From a checkpoint of a small transformer trained on Wikipedia: 74.7M parameters, attention and MLP in parallel.
MLP neurons of a small language model. Each row is named by its layer, matrix (gate and up: input weights) and neuron, and shows model dimensions 192-255. Each number is 200 + 30 x the weight over its row's rms, rounded and kept within 0 to 999. A neuron's up and down rows have the sign that makes its largest values positive.
A block is one neuron, or neurons of one layer that tend to fire together. Before each block is what it responds to, as a language model described it from the Wikipedia text at the highest values.

Responds to: Institution-preceding prepositions
L3.gate1967,235,195,240,193,222,268,222,166,194,188,255,211,182,173,163,203,215,208,217,194,204,192,166,200,176,161,234,149,186,199,233,206,255,200,175,228,188,197,194,194,233,213,193,169,170,233,206,218,246,195,185,176,218,207,210,166,164,186,303,161,251,211,159,208
L3.up1967,190,197,195,224,243,191,214,254,168,229,199,179,203,226,173,198,184,242,184,220,189,186,231,191,216,183,185,179,179,178,181,215,211,174,186,221,198,157,209,207,255,180,222,237,170,212,219,163,235,197,194,173,218,230,159,199,210,202,188,191,228,160,208,196

Responds to: Possessive markers
L3.gate1724,156,184,225,195,225,192,196,166,145,206,228,227,199,178,145,156,199,236,189,202,157,182,190,221,182,197,179,205,204,151,166,200,203,178,229,188,191,212,236,204,233,229,235,180,167,171,196,170,202,160,186,212,179,181,170,215,197,185,202,195,154,200,205,236
L3.up1724,112,223,234,196,197,174,216,193,195,236,190,217,180,195,212,170,238,148,262,182,173,160,141,194,172,235,208,199,231,245,199,210,208,261,183,216,217,206,205,221,224,173,165,172,200,210,176,229,209,178,158,234,180,192,179,245,178,163,193,182,193,187,204,215

Responds to: Source/affiliation prepositions
L5.gate325,184,242,234,216,205,191,160,205,197,224,172,248,212,184,239,230,278,225,196,189,157,261,225,134,215,214,225,213,180,161,204,183,255,143,204,217,210,255,227,213,156,171,246,167,195,214,203,220,236,187,218,130,172,185,151,202,176,205,171,206,171,213,199,216
L5.up325,232,210,167,228,204,146,230,181,212,222,211,236,242,209,198,177,281,256,214,196,156,259,207,211,204,166,216,208,162,172,184,204,181,179,205,216,199,239,221,177,184,166,155,176,193,186,166,207,202,175,262,145,193,160,190,208,189,189,154,155,222,179,188,156
L5.gate342,209,206,190,180,182,234,211,202,212,215,192,206,203,234,153,184,219,223,192,191,234,233,189,169,207,208,217,186,174,192,240,204,158,185,205,163,182,151,255,198,175,208,146,269,177,139,171,159,226,216,136,173,209,201,213,190,188,187,216,257,197,212,185,251
L5.up342,166,163,202,196,235,220,208,182,165,165,184,215,248,212,188,194,202,189,208,182,184,219,227,157,165,198,209,218,201,158,214,177,153,191,226,219,202,213,151,179,190,191,213,210,256,225,258,237,167,165,252,158,274,233,153,181,205,161,227,207,184,207,186,136
L5.gate875,220,181,190,186,182,222,175,191,200,192,219,202,197,198,237,287,247,194,178,195,238,183,256,181,165,156,175,160,239,201,186,216,213,184,159,256,221,175,168,178,226,144,205,174,212,202,168,185,185,180,198,126,204,213,231,203,215,209,205,164,227,185,202,244
L5.up875,209,183,187,201,207,215,208,197,225,205,162,257,186,213,217,196,193,191,218,210,142,251,197,190,208,228,225,224,193,177,207,137,184,152,173,205,233,230,166,212,201,226,227,226,211,248,185,178,218,193,263,240,161,197,204,203,176,107,237,254,181,206,162,199
L5.gate1004,150,237,203,143,225,209,180,178,196,204,231,189,233,200,185,195,180,253,200,186,202,251,166,216,139,188,165,189,129,165,241,173,167,235,176,221,243,228,194,169,190,198,224,161,221,254,205,167,193,247,199,194,200,217,203,201,191,198,259,169,189,200,204,174
L5.up1004,199,198,162,176,180,227,248,178,218,178,224,179,225,219,155,222,193,209,177,190,190,200,179,220,217,195,230,152,231,174,256,213,182,189,174,210,167,267,230,156,200,186,222,138,230,141,177,159,184,209,189,228,170,171,146,153,196,156,221,176,208,222,190,159
L5.gate1741,167,218,182,232,137,163,202,216,219,240,210,169,180,227,145,225,202,227,140,247,158,206,223,231,181,190,173,201,226,197,231,133,168,231,171,180,202,200,175,191,128,232,173,181,222,135,174,146,188,221,191,185,198,168,182,167,219,155,158,227,186,160,193,180
L5.up1741,197,173,227,183,191,236,180,207,270,200,194,182,201,136,169,178,191,167,219,240,225,146,210,166,236,250,189,166,238,238,203,189,178,190,186,215,184,244,194,180,188,213,254,183,239,207,171,237,178,190,186,195,168,187,171,188,191,237,216,225,195,204,226,164
L5.gate1798,115,164,210,181,221,239,233,178,230,193,227,222,201,161,202,191,229,208,158,249,180,241,180,164,208,206,198,208,161,187,208,198,209,195,204,200,183,239,168,194,242,199,177,182,196,213,193,241,120,284,195,166,219,188,236,168,149,121,197,142,173,235,189,166
L5.up1798,168,183,139,160,224,229,205,190,248,217,178,143,246,185,215,174,226,214,142,182,192,202,174,226,178,218,239,177,207,151,210,182,176,178,178,253,255,200,146,157,193,188,172,163,171,178,162,187,147,195,181,211,245,181,197,220,211,229,160,184,194,203,159,209
L5.gate1821,182,190,231,195,235,208,159,230,199,162,230,195,220,230,223,221,215,232,191,174,174,174,236,194,195,194,195,166,221,191,197,197,164,213,192,203,213,217,167,203,227,242,183,237,196,204,175,219,254,208,221,188,165,175,194,186,198,218,214,174,189,154,152,234
L5.up1821,220,247,172,191,181,208,181,250,204,209,264,169,201,148,207,152,182,229,205,188,208,190,182,196,153,155,220,189,184,197,237,234,206,139,178,163,245,280,146,169,209,189,217,211,225,217,186,218,217,226,241,169,173,180,229,216,150,162,235,156,211,162,190,243
L5.gate1844,224,190,196,195,227,147,237,173,190,214,151,190,221,219,162,122,178,238,197,213,222,228,238,238,211,209,169,160,228,193,184,130,227,197,194,175,183,177,186,182,213,217,230,235,146,178,215,169,193,235,193,192,189,206,172,151,228,242,215,222,271,177,198,226
L5.up1844,230,247,183,196,219,182,202,220,149,176,207,202,225,228,195,242,199,245,256,217,212,210,166,228,180,211,203,140,209,233,194,164,258,176,206,169,210,166,192,147,224,178,216,181,144,131,250,192,217,222,225,199,213,202,184,218,180,208,189,181,211,236,225,266

Responds to: List separators
L2.gate735,237,169,195,208,172,161,176,194,209,215,227,171,177,164,191,211,204,184,153,230,171,175,212,188,193,253,189,188,158,142,173,248,211,171,213,213,201,226,238,202,198,188,195,196,121,184,248,196,210,151,199,236,162,171,171,158,155,257,183,179,211,206,197,148
L2.up735,236,212,177,248,216,224,201,269,215,212,231,157,195,225,157,210,223,180,216,162,158,176,167,175,146,223,180,155,210,187,172,178,212,232,257,233,149,272,206,185,199,194,200,209,174,239,211,191,219,218,218,218,194,228,193,216,146,210,232,188,134,205,170,166
L2.gate1159,209,148,195,164,161,238,174,196,196,167,189,215,189,250,214,225,178,170,191,214,134,240,200,237,155,241,172,211,217,241,227,214,190,183,213,175,169,195,204,230,143,176,196,192,244,156,218,249,193,175,189,158,198,202,187,259,161,193,221,172,235,248,210,202
L2.up1159,210,129,257,140,147,161,178,223,221,157,168,211,158,221,211,264,174,199,155,176,142,196,156,192,174,254,195,215,157,257,207,192,169,208,185,203,198,206,156,236,144,199,189,164,182,241,208,260,210,183,182,191,149,190,231,260,176,182,188,201,224,212,207,225
L2.gate1181,233,229,219,217,243,139,228,203,165,219,167,256,183,186,170,191,232,173,227,227,216,192,211,164,229,238,214,237,180,190,188,205,227,233,204,163,174,233,245,189,186,213,161,203,140,220,220,216,220,226,173,227,181,251,233,174,184,207,216,222,245,192,183,149
L2.up1181,214,187,237,190,201,203,190,200,160,219,202,219,238,122,237,194,159,176,170,222,236,189,132,179,192,147,257,223,201,207,185,228,230,205,294,215,202,218,158,150,180,176,151,146,231,174,181,177,202,221,187,223,195,192,191,161,260,178,240,222,226,221,206,274
L2.gate1344,213,216,228,216,217,216,141,246,209,206,192,205,184,234,183,209,193,217,213,159,256,238,189,168,208,162,171,183,230,235,154,205,194,195,208,173,193,251,223,217,176,160,172,210,216,227,153,224,179,153,211,201,201,218,248,232,214,254,211,172,222,172,194,197
L2.up1344,219,222,221,173,219,176,187,200,180,213,179,197,191,192,188,212,166,215,177,193,165,155,151,216,170,231,194,162,171,254,234,179,131,222,242,199,232,187,266,209,177,180,147,226,159,182,179,232,207,192,223,188,241,190,210,258,198,172,167,202,246,195,198,196
L2.gate1441,239,219,193,199,175,187,269,173,140,176,207,225,236,228,230,221,191,163,161,233,254,169,192,181,202,251,157,214,180,191,198,221,160,238,221,192,192,195,162,195,248,170,246,211,225,172,191,182,178,235,194,196,264,193,158,183,157,220,207,199,155,177,221,221
L2.up1441,217,234,213,236,197,228,196,220,233,168,205,194,230,219,201,199,218,140,238,154,132,184,224,188,190,259,183,169,228,252,205,188,163,134,234,174,207,238,246,208,189,205,207,204,229,175,212,178,194,220,227,214,216,232,177,249,253,191,196,195,198,153,215,198
L2.gate1448,183,169,173,214,228,197,166,216,115,265,165,174,234,218,228,236,236,208,186,213,226,145,179,273,218,181,208,183,173,158,213,238,244,212,188,179,152,207,198,217,165,166,258,196,196,199,217,261,220,155,159,189,242,169,211,181,175,219,206,186,235,219,212,195
L2.up1448,218,144,229,208,168,221,118,227,213,176,242,177,235,192,148,222,169,184,197,175,191,260,196,231,235,187,232,229,168,198,214,256,192,194,221,216,224,190,183,198,199,175,154,219,200,204,165,212,189,241,189,186,242,207,182,201,271,237,204,192,194,179,172,189
L2.gate1616,236,187,207,191,220,204,185,202,137,151,181,164,182,218,222,186,175,187,156,177,228,225,106,190,222,216,177,225,175,237,180,197,178,214,229,176,203,207,200,202,148,196,178,178,153,183,189,216,178,212,135,187,166,209,211,250,151,212,157,136,229,179,223,174
L2.up1616,210,211,209,149,178,234,135,218,135,230,152,180,181,206,193,216,220,191,208,159,183,205,140,181,251,230,183,182,201,203,186,200,213,244,189,219,180,218,172,185,128,154,186,160,169,181,196,203,143,207,185,216,185,231,165,234,204,214,224,196,236,187,216,190
L2.gate1724,232,254,179,189,208,194,234,175,180,194,193,170,164,225,184,201,257,270,158,205,224,242,148,185,184,185,132,156,232,179,218,206,138,228,141,206,211,229,145,160,228,212,214,200,186,191,151,210,234,190,145,276,243,194,192,244,214,188,186,197,237,184,162,168
L2.up1724,244,193,232,163,201,208,235,217,173,188,209,209,210,169,209,213,180,233,140,111,250,255,189,177,143,273,176,123,210,183,182,227,181,185,228,188,162,265,217,226,191,145,217,226,176,212,194,231,194,180,223,257,195,155,197,205,189,182,190,214,179,168,217,181

Responds to: Counts before counted nouns
L5.gate450,156,213,238,170,211,174,199,167,152,210,188,211,196,202,226,250,216,202,136,244,140,146,235,180,248,228,173,208,206,193,204,220,189,204,262,194,212,219,169,187,212,210,216,165,198,199,192,202,192,231,217,155,206,204,157,208,216,169,221,201,184,208,213,218
L5.up450,163,196,216,252,175,214,161,179,210,191,177,244,247,230,212,204,165,218,196,226,181,216,174,202,155,258,162,209,184,221,169,183,181,241,188,188,211,224,200,214,247,187,255,184,185,148,156,217,248,188,218,214,177,208,211,186,234,161,176,214,184,189,187,171
L5.gate524,163,208,214,213,218,218,178,253,167,261,155,234,249,245,211,227,171,172,225,245,209,213,191,189,236,183,186,225,125,199,169,227,202,189,206,153,182,240,200,222,195,165,210,201,166,143,176,238,215,232,200,243,220,228,188,199,265,214,186,215,154,194,249,163
L5.up524,128,218,255,171,233,160,159,174,171,246,224,270,189,241,227,172,175,191,173,208,192,223,192,246,202,182,245,202,170,199,162,247,236,173,205,196,214,222,228,190,192,139,186,239,228,213,188,179,249,185,180,203,200,190,217,208,202,178,228,184,214,127,187,195
L5.gate586,187,234,146,183,203,125,174,180,180,134,170,227,247,222,226,233,185,191,219,168,205,216,196,163,244,215,196,261,171,203,197,234,214,228,255,158,178,200,216,176,224,126,170,167,166,197,207,216,207,183,194,194,153,242,194,235,265,240,188,208,261,189,218,156
L5.up586,156,228,202,216,194,159,183,180,176,236,201,228,221,181,209,158,197,200,210,158,176,180,220,204,199,240,169,182,229,210,172,240,220,218,214,219,159,163,189,170,195,213,229,169,190,214,141,184,201,219,224,214,141,198,185,245,202,222,209,190,230,253,252,229
L5.gate1248,177,167,161,226,189,216,184,163,221,216,235,235,280,259,255,191,171,217,200,178,191,217,190,205,174,179,208,273,199,181,225,245,187,171,194,227,159,195,186,164,186,184,198,164,211,185,190,192,216,170,194,170,127,191,195,140,190,235,191,214,219,250,267,175
L5.up1248,227,178,194,233,206,173,252,253,195,212,179,155,206,254,245,189,211,229,177,201,154,213,221,212,197,151,200,205,210,190,211,212,223,132,215,241,187,126,183,245,165,175,223,237,184,185,172,154,192,209,201,225,212,183,244,187,224,226,177,211,184,181,163,215
L5.gate1311,161,213,260,188,235,197,146,216,218,179,219,223,190,137,193,180,253,247,252,222,162,192,200,203,181,202,212,218,157,154,227,167,172,247,177,213,167,180,184,185,179,155,214,190,165,197,159,189,176,241,256,218,260,182,141,200,180,213,203,202,209,231,212,172
L5.up1311,239,223,211,165,166,137,184,177,228,270,200,193,196,176,238,217,217,244,203,152,172,209,193,225,175,217,173,133,205,170,145,167,220,224,195,229,218,221,207,182,166,152,201,151,165,173,188,220,247,201,230,190,185,185,182,183,204,185,228,157,231,160,189,237
L5.gate1611,198,188,182,225,181,210,224,222,204,202,245,174,209,186,193,216,152,239,264,210,222,236,183,209,210,192,233,195,269,206,212,178,208,178,204,186,262,208,222,161,206,211,222,206,152,194,191,260,197,248,186,222,207,203,208,228,220,139,197,176,200,191,211,199
L5.up1611,165,192,183,232,164,196,208,185,274,179,193,211,204,232,183,214,194,223,204,274,222,213,158,195,199,190,221,176,213,210,195,177,192,218,273,217,173,158,217,200,198,179,208,220,230,167,166,221,184,229,258,227,229,251,177,225,201,184,238,245,252,201,233,170
L5.gate1807,222,244,210,198,211,168,210,217,187,164,173,246,250,200,230,187,214,203,184,185,194,241,144,195,205,246,186,149,229,158,168,177,205,178,212,204,210,174,189,171,176,147,166,205,200,238,190,208,199,184,238,214,205,192,191,231,164,215,249,170,232,169,166,181
L5.up1807,228,203,187,246,171,246,181,180,175,188,203,225,162,201,158,158,174,213,196,227,213,235,224,169,179,189,183,198,189,204,210,195,160,222,235,204,274,187,225,208,129,181,198,208,212,241,181,195,206,180,140,191,160,177,179,228,151,211,233,195,223,200,197,184
L5.gate1977,204,205,226,200,139,177,202,161,175,226,228,239,258,211,224,193,245,197,233,216,170,222,160,203,202,173,257,179,219,216,211,201,193,178,244,195,237,240,189,174,131,206,228,189,169,209,145,187,251,174,207,191,168,177,212,213,222,164,216,190,193,216,192,188
L5.up1977,180,190,151,253,146,173,215,214,190,229,183,157,235,153,151,220,182,191,253,190,183,249,220,247,216,230,215,213,199,175,219,218,154,251,188,197,226,205,225,175,192,175,178,253,208,235,200,222,203,181,204,190,249,178,249,218,184,218,227,209,181,179,176,206

Responds to: Quantity before plural noun
L3.gate475,142,253,221,216,216,224,215,211,141,219,201,215,237,252,192,202,202,181,198,181,204,261,230,160,224,149,207,189,196,208,201,172,145,232,213,187,215,221,168,207,232,183,184,223,225,177,154,184,223,166,121,199,198,208,217,209,237,179,173,173,185,211,212,168
L3.up475,155,197,187,189,236,238,196,219,196,202,160,244,191,208,184,252,156,231,189,197,185,206,204,198,231,249,172,191,185,207,200,206,176,162,175,187,231,228,117,195,252,190,234,215,203,214,242,199,214,231,132,221,191,155,218,231,213,226,139,192,205,236,182,216

Responds to: Next-noun-phrase predictor
L5.gate335,248,201,175,206,221,229,180,194,218,220,162,234,209,147,203,254,196,172,205,257,215,190,224,217,169,237,221,199,226,237,110,173,199,238,234,262,187,226,240,149,175,248,191,217,207,144,169,215,233,169,169,213,162,247,191,190,220,171,212,223,188,193,229,212
L5.up335,224,191,178,211,201,181,225,241,161,192,208,262,210,194,191,226,143,206,214,219,219,190,190,226,179,163,214,173,237,201,162,224,194,238,184,250,229,198,260,255,189,231,205,200,178,155,152,202,227,155,139,167,171,193,262,163,175,228,157,172,132,204,256,223
L5.gate410,177,200,191,192,224,247,231,158,170,203,249,244,180,270,267,114,208,226,172,180,213,154,225,241,248,214,227,193,180,185,190,214,218,249,213,167,199,183,153,154,161,186,207,170,222,232,172,190,173,166,188,202,161,191,232,177,197,245,208,152,208,222,213,220
L5.up410,216,192,193,238,195,172,247,226,218,202,172,189,234,257,185,186,192,231,174,177,145,215,160,201,198,279,133,193,211,227,128,185,221,199,205,283,205,211,224,214,184,162,171,198,223,147,193,238,179,228,220,151,222,231,183,181,177,208,222,157,212,217,179,228
L5.gate701,156,166,263,249,237,248,220,193,170,182,179,267,149,134,173,207,200,184,183,192,232,188,203,221,175,222,144,185,169,206,186,164,206,196,236,183,213,201,236,179,176,198,180,148,192,244,171,213,204,182,189,244,167,182,199,206,205,157,182,204,162,202,177,224
L5.up701,152,164,228,230,211,210,255,150,204,237,212,240,211,193,201,174,190,177,176,160,255,169,128,195,185,197,195,227,192,303,190,170,214,199,187,161,200,112,200,197,195,201,186,167,175,166,193,207,215,169,243,226,174,192,221,166,232,192,199,224,207,193,214,226
L5.gate789,231,210,144,148,138,194,206,176,238,211,153,261,159,157,147,201,227,170,213,238,137,160,186,221,187,213,249,190,175,245,176,215,248,209,176,170,203,245,241,215,187,231,208,183,198,159,210,205,225,201,192,208,238,189,201,210,204,208,181,199,218,235,178,211
L5.up789,176,170,210,171,201,151,187,290,137,188,137,249,185,243,200,241,222,153,147,212,227,201,182,189,216,184,170,228,216,244,213,239,178,188,179,245,191,203,169,191,206,187,161,201,176,213,231,221,175,202,189,181,145,213,188,189,248,151,212,204,221,209,192,172
L5.gate1116,160,221,238,207,207,191,193,264,241,187,188,225,231,212,195,200,168,240,206,164,177,239,256,177,172,193,151,238,218,185,232,212,224,192,248,190,260,221,207,216,181,206,189,214,195,195,139,199,207,179,146,181,220,205,228,214,171,149,162,227,193,227,145,245
L5.up1116,167,206,229,225,213,229,160,172,214,184,222,195,194,189,207,209,159,225,192,244,190,205,218,244,233,146,166,194,180,252,177,198,229,202,227,203,207,226,211,187,188,210,151,174,209,204,202,162,178,202,166,192,172,198,143,178,228,194,175,186,168,189,218,166
L5.gate1472,154,227,214,291,225,210,162,221,258,206,209,172,147,207,238,190,249,232,212,232,222,238,171,126,210,226,204,177,197,228,241,235,193,208,191,219,238,148,243,221,134,234,192,172,207,176,169,217,216,147,190,265,222,224,185,187,179,224,211,222,215,167,213,248
L5.up1472,155,195,252,280,240,193,202,138,222,185,197,190,150,172,239,221,232,230,223,243,200,164,192,186,213,213,159,155,152,182,213,174,205,229,224,226,194,195,194,256,205,213,209,182,252,204,170,196,195,177,171,213,251,147,177,173,140,196,230,219,208,207,243,259
L5.gate1859,197,154,198,244,266,238,206,184,233,178,200,215,159,182,151,234,219,190,175,215,174,146,152,153,142,153,199,194,195,224,188,201,232,186,209,267,175,226,220,208,162,243,143,189,174,193,204,191,228,205,200,218,207,232,246,128,197,175,195,191,185,179,213,254
L5.up1859,205,180,147,191,209,201,194,220,233,228,110,289,172,196,207,191,215,242,223,197,170,185,186,173,221,199,151,219,241,238,245,195,260,198,220,178,223,248,168,213,197,218,203,210,212,218,193,210,173,165,188,185,159,220,238,150,186,243,219,203,241,208,208,168
L5.gate1907,170,186,197,201,180,209,194,204,170,161,224,174,170,243,200,211,236,211,210,230,174,162,163,216,188,201,244,207,224,174,236,215,224,200,185,239,149,231,222,260,161,205,186,226,204,163,153,169,238,140,183,232,238,161,252,201,215,233,232,230,238,204,185,233
L5.up1907,194,156,189,181,229,197,206,225,206,151,289,196,207,233,229,198,232,199,153,199,178,179,194,223,197,179,178,245,213,238,183,228,191,264,195,169,219,190,199,204,193,198,192,184,223,164,136,215,182,170,187,174,187,211,181,247,235,208,184,195,209,174,162,265

Responds to: Verb-governed prepositions, verb endings
L2.gate94,193,204,229,200,157,256,173,194,217,211,164,229,122,265,232,242,220,163,219,210,197,212,150,190,255,173,198,215,160,200,166,174,209,206,205,238,213,169,207,181,198,124,175,182,169,157,214,198,217,198,210,194,234,160,174,158,198,183,189,209,219,179,218,219
L2.up94,197,212,206,200,174,217,122,189,197,150,180,201,169,220,153,203,183,210,126,200,220,217,216,189,193,233,150,219,226,223,230,153,156,206,216,195,186,162,191,210,188,149,173,195,152,185,199,161,234,220,224,209,228,213,160,180,248,198,228,165,224,166,200,234
L2.gate126,188,187,152,185,267,210,229,188,247,168,170,219,233,125,214,176,168,192,209,198,162,224,181,210,190,193,231,155,226,239,193,192,263,221,159,225,194,237,187,200,195,220,222,226,184,139,223,223,179,216,194,182,186,179,126,152,224,252,205,175,187,217,218,205
L2.up126,192,189,183,196,213,166,207,211,200,161,222,190,206,252,204,202,198,142,216,207,219,228,165,169,186,150,189,195,178,188,216,180,233,184,225,204,179,200,205,161,222,208,206,207,169,173,154,135,231,176,246,147,203,219,236,203,184,200,191,217,213,190,176,207
L2.gate152,229,163,204,232,195,234,159,266,167,256,209,167,218,249,186,186,182,196,182,212,159,199,135,240,175,188,176,169,223,215,182,171,216,245,180,185,190,224,216,165,205,209,213,229,164,174,201,189,187,256,213,143,199,173,151,194,200,203,220,191,242,191,195,192
L2.up152,186,222,190,177,180,277,194,190,191,201,227,201,228,185,182,267,208,244,208,188,162,230,175,249,155,179,202,201,162,192,189,133,152,224,217,181,248,207,200,198,187,225,187,199,150,169,183,224,172,251,193,169,178,239,204,172,225,231,169,247,177,196,246,232
L2.gate257,197,204,136,183,189,217,182,207,153,254,187,219,186,216,197,198,226,203,187,173,217,224,138,217,210,198,239,154,189,179,187,193,201,207,225,142,231,202,170,222,213,227,175,192,183,152,186,172,204,197,245,204,185,192,248,221,230,179,163,230,200,203,232,237
L2.up257,175,198,232,200,233,219,224,229,184,228,221,200,199,221,148,248,221,165,181,210,197,163,219,191,175,187,165,239,229,196,245,166,143,232,211,198,148,173,209,196,164,195,168,195,182,242,224,231,207,217,187,201,239,193,206,218,171,191,193,181,214,203,229,198
L2.gate487,164,132,158,252,241,181,199,214,219,216,207,176,201,149,228,189,247,188,242,201,212,252,226,197,235,153,209,215,209,239,171,189,215,203,219,185,245,180,189,163,214,184,214,234,150,200,235,181,279,167,170,216,159,164,150,134,176,236,195,265,228,227,201,150
L2.up487,164,169,199,233,258,206,198,186,257,240,169,190,228,233,197,215,194,202,248,204,207,199,216,185,215,172,209,196,191,230,223,189,188,162,200,193,214,177,172,150,234,202,196,196,151,184,208,209,195,184,183,215,221,205,201,188,194,186,218,205,288,240,206,212
L2.gate884,210,216,236,223,173,193,198,182,146,215,220,198,231,244,214,262,192,210,166,211,244,193,218,227,202,203,253,159,197,257,166,198,179,223,200,169,174,173,175,183,247,275,243,149,249,210,231,150,182,227,181,209,128,176,154,233,181,189,200,235,186,188,206,235
L2.up884,224,100,202,194,241,218,173,245,232,257,246,184,218,232,160,216,167,240,161,169,212,218,157,144,174,182,184,168,213,168,156,165,194,201,177,176,225,188,219,169,209,155,175,172,182,179,201,184,214,197,198,229,155,204,235,182,189,179,207,183,220,212,202,212
L2.gate979,157,225,176,193,211,161,181,230,237,239,192,254,219,185,219,193,239,174,166,227,216,233,149,184,238,229,202,190,195,223,224,191,167,158,205,208,201,178,233,186,222,214,145,244,212,184,225,170,199,223,186,206,192,197,196,210,207,199,168,202,186,213,184,225
L2.up979,187,205,197,174,241,218,238,175,189,242,229,216,242,212,166,148,202,169,243,232,241,196,127,215,189,221,195,169,189,184,205,219,214,162,209,146,210,183,217,247,242,198,166,229,219,198,173,136,198,148,195,229,219,167,230,190,216,179,171,224,172,170,193,164
L2.gate1164,235,204,226,174,209,208,193,203,238,219,222,224,203,160,161,192,175,154,260,215,185,210,217,205,245,203,167,131,222,247,194,181,170,198,184,218,192,235,185,179,197,242,189,157,206,211,182,233,239,220,137,208,221,174,191,204,219,199,220,191,162,214,216,205
L2.up1164,229,171,210,174,199,155,207,194,243,249,167,203,180,124,147,161,192,192,198,169,169,209,220,225,269,172,188,174,222,217,217,179,188,210,179,194,181,229,153,144,211,203,199,211,197,211,142,192,232,173,206,226,219,180,192,198,260,172,223,209,207,162,193,190

Responds to: Quantity numbers in running text
L2.gate90,161,231,184,192,164,165,166,202,198,258,182,171,231,251,184,185,253,208,209,154,165,200,188,231,185,202,219,234,205,190,166,239,199,222,210,153,266,189,202,181,149,172,200,201,148,153,134,225,154,231,215,196,232,193,188,223,159,208,236,223,197,186,247,150
L2.up90,278,224,168,215,192,225,188,233,146,213,213,190,207,154,196,238,220,199,165,221,135,217,189,236,237,186,209,145,241,223,144,209,164,199,249,219,190,173,185,179,247,137,183,243,164,150,200,199,230,178,208,180,167,245,174,181,207,192,195,253,190,178,247,175
L2.gate387,196,212,216,250,196,235,191,229,206,199,267,192,166,168,171,213,200,172,180,180,160,176,174,250,194,190,227,164,165,177,178,156,205,186,223,233,229,192,200,218,207,176,164,188,188,210,224,236,178,191,192,217,185,177,159,194,195,192,219,196,201,240,216,192
L2.up387,221,197,205,196,171,224,199,251,208,266,237,153,224,242,162,183,188,184,163,217,160,194,231,207,204,246,190,166,183,221,166,218,263,217,194,192,146,170,217,198,147,182,189,179,167,247,196,195,203,204,217,194,214,196,206,204,224,193,195,205,210,235,210,193
L2.gate505,211,186,217,205,201,216,160,208,209,185,248,197,232,193,218,215,165,160,218,192,122,214,186,194,227,216,199,196,175,168,169,134,233,166,165,223,195,137,189,216,186,191,180,227,221,180,199,155,191,180,171,266,240,215,211,223,136,169,221,191,224,175,223,228
L2.up505,210,209,229,176,201,213,179,175,178,224,237,201,192,201,196,143,283,150,227,158,177,172,186,191,203,173,281,206,223,174,130,187,198,172,194,211,251,134,209,188,164,197,176,247,161,177,143,224,227,170,235,236,212,230,253,225,195,180,213,164,223,215,183,225
L2.gate712,192,195,184,152,206,238,199,192,214,217,172,163,217,238,160,255,202,186,221,216,205,169,187,186,237,207,223,207,176,222,225,191,206,157,207,250,220,145,170,194,226,166,163,183,193,232,197,172,167,174,183,224,138,198,194,178,173,249,150,240,229,226,269,191
L2.up712,119,176,191,204,279,214,184,184,184,199,195,166,164,226,222,242,154,194,204,175,177,192,203,248,210,175,181,219,211,165,229,229,165,211,220,258,225,213,183,232,205,174,209,226,171,241,186,209,275,210,206,145,169,187,220,200,200,218,200,221,247,268,232,215
L2.gate824,207,165,232,205,152,190,214,200,206,269,145,148,235,211,181,192,130,234,191,190,194,201,207,244,206,194,195,165,208,189,172,188,229,239,208,186,175,198,230,138,177,180,210,209,188,202,220,178,153,214,213,150,241,151,179,205,171,223,227,166,165,181,219,216
L2.up824,199,234,183,188,216,183,183,201,201,200,214,224,213,195,227,204,207,174,197,257,239,203,202,218,208,175,205,141,180,224,226,192,174,154,198,174,197,174,231,210,222,227,154,200,247,178,200,199,185,210,196,223,161,203,145,194,186,233,216,166,174,220,152,226
L2.gate892,191,246,222,210,147,169,230,155,254,170,199,207,195,199,208,181,226,184,237,268,213,213,144,204,229,213,166,158,260,245,187,134,208,201,233,231,131,216,140,203,111,227,209,186,189,158,200,195,212,278,193,208,188,223,164,223,170,186,195,185,197,209,190,198
L2.up892,197,233,189,205,165,217,189,161,216,230,184,207,183,164,187,179,240,209,244,198,184,252,246,153,207,220,222,198,193,221,222,166,224,164,176,204,181,204,224,167,177,252,221,224,198,186,198,206,213,217,200,228,207,152,157,221,173,193,229,233,221,223,206,226
L2.gate1253,241,217,176,203,186,186,230,231,174,193,156,223,134,237,254,207,172,215,176,179,163,212,206,164,175,193,216,249,177,172,216,187,192,223,188,225,167,210,195,207,157,206,267,214,188,241,184,200,160,192,212,224,198,204,208,207,220,175,228,226,206,216,155,204
L2.up1253,163,179,247,179,182,204,225,158,216,175,159,205,203,201,195,243,190,160,173,165,133,135,185,214,196,196,258,198,167,190,168,215,240,239,189,171,211,260,218,179,158,200,237,171,250,192,222,207,227,250,222,211,164,204,225,187,248,212,202,203,202,235,148,180
L2.gate1405,260,218,239,262,233,169,187,207,176,222,262,230,239,265,192,225,191,154,221,208,158,174,217,209,221,230,196,206,204,178,183,189,214,232,210,222,197,196,177,174,227,175,224,248,168,117,227,205,278,207,153,216,259,159,232,211,180,236,142,240,222,153,222,193
L2.up1405,260,240,184,254,205,134,184,178,208,226,214,250,216,253,199,180,204,228,178,195,186,196,200,198,189,204,178,208,200,238,205,242,170,194,236,207,211,184,205,178,177,117,225,175,149,188,174,193,241,228,239,204,160,185,207,215,127,198,142,219,231,177,195,206